Weights of a small GPT-style language model, trained from scratch on English Wikipedia.
Size: 17 layers, width 448, 7 heads of 64, vocabulary 8192, 48.8M parameters.
Training: a variant of Muon for these matrices, 5080 steps.
MLP neurons of a small language model. Each row is named by its layer, matrix (down: output weights) and neuron, and shows model dimensions 16-111. Each number is 500 + 40 x the weight over its row's rms, rounded and kept within 0 to 999. Numbers have three digits each. A neuron's up and down rows have the sign that makes its largest values positive.
A block is one neuron, or neurons of one layer that tend to fire together. After each block is what it responds to, as a language model described it from the Wikipedia text at the highest values.

L13.down99:524470515455502524503534476455506565461459435394475504519484491409481519550529574471441507516444513469477483507401509532522496531556523475494504538526471495525446467509430510542483516517494500494462543449532493505511513527502536447494461524495482494556545475521455497538530438434438467531
L13.down229:504490497419486495496543462478433444499484517448517466540523437486521510496469457540540509459504496515546505517479497493549520476515518497514583541570491439491517592525453492523503545504513433595457495451504528483512621486502430490519516497457523526534470479513635543505510477511500505475
L13.down266:553512511514465486517557466497502529535544505453487414466476554598452523436528583488539534463559447479505471457474462480499508396586523425540517477466467483483474507422445519480507509472497496475392413538499482469532499563421479478537446508513517419478492445439540486488503522520584508498
L13.down272:550469489489463481487492519483504543461518434445495548512540527502542457447439473518506454505460517421502481499510525469496488458514500433512478525444441530494542479519457467483467537591532527561508479546469531514474559512478541562515456460518490454522511485461406518475483493536467489506
L13.down308:474514469524485622482489514494502509529550496465516547488508583552497583519432471481515566458516472517534499478520482516479481437529465595496523484487607490509534502495412484553507486515485457528490502441506472486519524454441538497458451455485550474455536483483484502435533542475429502474
L13.down390:424515511453518499425452484501483530565398475517526407482491510529465481458461458509521481391518530511522521503501557500508536482521540488454479498438444556515475498508503526467535479474408512511544512476524489477562512527507472433568531502472516536402519477527508486521483479481518567498
L13.down457:478520516466557552470480504535504520419504458488434426564521453491451488488415472441499555433482395526496469472460491421550539492505537421460485478461481540495508530474515560501529457535580539536566470492515595487515513528489509476510512529517513452506451506446488537484513589459481443537
L13.down557:443533526484504491597480531495480455456514498540470545560507539482534526433499473560532509506538540528400477456497494552544465468438498516510557549442487534508448437556489465482527457449477501475510477524473568555546623530467486567518422446504489528550478473512492483499570518526577510515
L13.down571:420472498480512507529411495503584519554430548555516469493472463433468529517478552518491478517541504471523541509451505440587514527491520453493526436553512465484480537507533528454525489456511533556566495591510548527489531467441473484469548498556501412563497478463516546532505471511444489506
L13.down832:484533565496521450467459519530460550494518441526544465456447562530445476600526480598473543426558494519523476604536474463557534512531575545462469566477490438417381611408586500463544501561480444567486502468535486541444447497535433515567440534491532467528480479485530425533469473493451534474
L13.down910:557549427519430478484449451536468438439471504545541560417471501521516487485463567482575499529445554427486510432516483443589504515498514548528504599526437451492434543501480423511489484546515507461437556528510533590455490486482423535499488527468526439447441535615481477495525430570471479540
L13.down1086:510452484498551484544477466450560532495460507425497522488497515528490551485526475491524531517501519523510487460523490456488638515546468476485525520471478526465474512470516467528490531493460517533546465492523581432521547472488523494477399436430490479545494555502518409430522417487559496526
L13.down1092:575536533439535473502512539445479484512504518436464456443472514494458488526447610546526510530473599476550504528500527475536466463523464458521481499437486499562507579459460488509506508484471558575517541553488431499506470497513530551500580542499545488428510477456491530505522525496470510527
L13.down1098:521540508513445402435432529551521487516491489393464537492527550478598511544490549472500465432461556469431462493465461533465448498510524401543476513552496480462504441537471514497423577524479471489506469520497554577463562453560462560496481515505503505511560498565431468480438502542491524476
L13.down1137:493506423502505526493503508490569493485491449545470478548480519596540522512528493540554476580505414393585429551454537489505552501471517464546522481493435527522552484516546512493466526474551571553540554480544472509462469522461579457572467457467479505446518519527422537458505547425519507525
L13.down1193:539508455516477527467499576524490444491511465471494472540426504624467501465462451492459557533499461566535511523466490441457544435504463497512497464535431457506485529468515461524459531497489532527454487547467527478476518519588576567587550518481564505506452518482438536543430498472470489511
Responds to: Growth/change main verbs. Main verbs right after an abstract subject noun, mostly growth or development verbs like grew, grown, becomes, go (back), often followed by into/from/to; weaker on other predicate verbs.

L9.down251:571496426427529460493511543447445459536446535491482517522490524457512495527503523517524476485549465484496474491489539465524477462532454525493462468506406503531505522497474490450465522502454510576523425500452509459472550521508519431435527526510499546544563415604481554549451524499574557486
L9.down365:549520445484527471516514488487482539505413553530523535506494512469532489508549475518527532463550478490612536511536548501469545503501503505457462503517455489540510511450481507512506497485483475551540544485491496474524486434425512498526522497468494511462495489564487443479504477546546473516
L9.down634:551424551480488503512531490602476441454558519479543512475493439451535541536522535505575541479572482437608457570470489555529539534481479467428542501518540561537437518500543516471515499492465540459537535500471556497442472518487479563520539502517523549521542467525540601480462451473528452470
L9.down1109:479465537531496491510460527453461488452509444498563636485489524522509483478458486421499514484499531512455525573525545470474496475569479500501504562514440490497503500542502478525481453516486541487517544567470473475494462440553556510497510479483483497496505542429508545504506469432443528588
Responds to: Main verb after subject. The main verb of a clause, or its first word-piece, right after a subject noun or a relative pronoun, such as cancelled, made, named, attract(ed).

L2.down238:503516483472531519472465464503502457487495495533504478518495492562556499541591488510517492563528469548513440517511557542511517510506522522487525511456534484491491452436497472530486491512540446506471505504548511564556528570529418510521478489526577604504522503476478508516538506473535488456
Responds to: Light verbs after subjects. Main or auxiliary verbs right after a subject noun phrase, mostly get, have, had, made, took, won, as in "the Boilermakers got".

L2.down243:501481556510478555513558501588439527490481585465489524588575518432521458447422479591520497528456506489540517423488535547494470553532502538515559496443463484548469479565563491503513498477532518516525481488435428534515486527540430469385415566519492457462597569454557496548488486456540496467
Responds to: Token after a name. Tokens coming right after a proper noun in lists and citations, such as the & between author names (Holt & Byrne), a dash, or a surname's first piece.

L9.down58:498539539544494472472453539510533438527481488461475521449521464459562492459481462404483538501484508396514443466460517476502545527537548451535529466535491507489503548541446508547488533506523511507508528567543464507525469491450419472517453482522463515500503406478444478490504498457494542485
L9.down67:466514424529425508530468456542499500434500539460523496590520452470521537504464499489486454530533501489558502450505484514532504548515442523501481582506474435535446497458458463502479557545525552538481457513534582528491508530486591466490460452461413442519479444516533412469501507438485483509
L9.down121:512479585485476568466553512489504516373431504573535451501520508523577533539483463518497420545543480468474514477538528535485431440509490537496491564510480500553470473554533500486473452542486583507556552524507520526454526474520501472521528493506534472523493451485508497451541502517500535519
L9.down350:499416494488508465516565531502536492458504521530515464485548500437431474544547516449510500508465519503522412532532528482440556467570492505483488454551500474423497473426452487476584467454441462482537477445516498578495589513468495488505481499523529567459505586513545563455513523527518519451
Responds to: Before place names. Function words and direction or size modifiers just before a coming place name or region, as in "of the", "southeastern", "in southern".

L13.down123:445541550545523548522394537466542566518534562451480498447530544517534486460496416501530495542527489543473519529454495520499415436493438506521578524539501449512552419426517493561482477577484519523457455501525530537456471475486494482533516455533483491525521585519487523531536500527579491436
L13.down271:424466507521494504463479554534488513545504477508501557469510539481417443414489445427470472557516451424585488508496553540503420505503511517524499546436508506444473548524491478458512471486506506512544478528517557527437537469539480502479535532540456537518502583498511510491466539462468518482
L13.down358:484447516526519538478530420493480462531496564481560548502518516501489478485448440486581510527540449580518465440453479500525458369463496471533554492591495450566515482478477491603580481468588489529503491493533471495467494486430490538490519515490547533491498429461499482536480492438546557509
L13.down419:532508455565535492546588462469508449497496461533531487539468505492542560449516531512494520543500533528466486464543492519478521478521515541508479564575477431498488475495492464470556507426502469515487502519489468442532523522474530509521513493517511380536529458533507475487419487427529614428
L13.down492:517538471528543445514454459530488550504506503444578589470533536487497488550515560495538491460529489460509450483511460548543481508551480515499513528587485480538517471508534476420475512461445483500536515452497545484460500503430521493486503442521540516578471499541560507467492445474474506556
L13.down544:451526497457526511495447446469457500510466480465438466557538579483512521537437494494543455511550508485557543497482541555490525493542515497507532522378514465501470496484511543512504524495469565500562461549572515516483505442469469452455491561478537476461511472540559494509494488517501523520
L13.down657:495468541491506467511427539496446446561511569450490462539560489510523447471447422486479539432489540464515480457444505433557457451520461535462403500439529501573512434457485532583540511460460473540471477526458526502455488443496460491583515549518515424520554512522483502557524482450508479465
L13.down707:487528517476525626514582525534436467517469562529437475497490545547444471445489466466495470483528526511452526448481440461553513527475557466513492444443484490557531408482509518484481413550462525478518441453495567438455515544523442456545514459514559502515519520522507478471575505514449483419
L13.down772:549521511503518436471482521516536490427444518475532524483483417559494525497483593495438512512494405448510511573507451456478426495518548425481613496557483519460564492484475512526508530554483503424526507480515509506492422518502543457493494425595503461488474464480558524508488448454529451484
L13.down802:491582479524535466499432543583443522544452521523535521489570522524532459527498526513455475507485488547474455485517519549442558541534516540440491473564481515463357504447464464506548466509522530566564504465552515477476487510417516456492462464539471504453455489469454505548432462557545540472
L13.down840:542529502551429421490533513546444524538572480559478507565497502433502472541517533488488449458516507443524451466469480581432441473529557547509573478495459510483517497454450471488528553437492450477489468520613565508492481470513479431498538510520492563556512420482537483488586460496559498517
L13.down939:477563464460488527414530508487492537487500538523518496546489495565416461498490586560473456486459404490503511510474522539470474483499512468526483419502550546486484517525424474522493542536471510527480455500505503565515473437447489444336459508436543466502412508517479546476496485507502524479
L13.down986:535518459529458435432491459499508534470474533436473491524494494467477600541495559492463482474557549530458485534472493494490501461495463522528463491498527533532483517544504490500493506523491465477532488444583530472458495519495529448521412468539519541494415563563464469504455495510497456473
L13.down1046:480536513471511561462560457578475485532550445471493547514521492463426483484455467503516467518493472434469486475492521563464569489514459490438459506461568510522495492557517460445485438460467508513427473477452527562554459518475510522529505514470559415483514463508507476519534426524533485418
L13.down1056:478513522512486444527520554532560518556508467489499536494507535561460463552549485492499581534516494520536483538496509542480504509481547504579432538551563432413500407505467527436548444445493503534506506514453484459482559527475481547562523547487478510487532470546523461414527458522488504466
L13.down1181:385559526484420516471521507515522489512496500512533510514535550497564554499565513520508535471508550495449517503510498430534532476513451530497518461510534487546482453468500476575487461531465601501485465570436521507522529522496450545514494472454555468427526501543560537541553522455543454481
Responds to: Post-noun connectors, mixed. Connective tokens right after a noun or name: and joining habitat nouns (forests and shrubland), is before located, hyphen in al-Sham, opening quotes.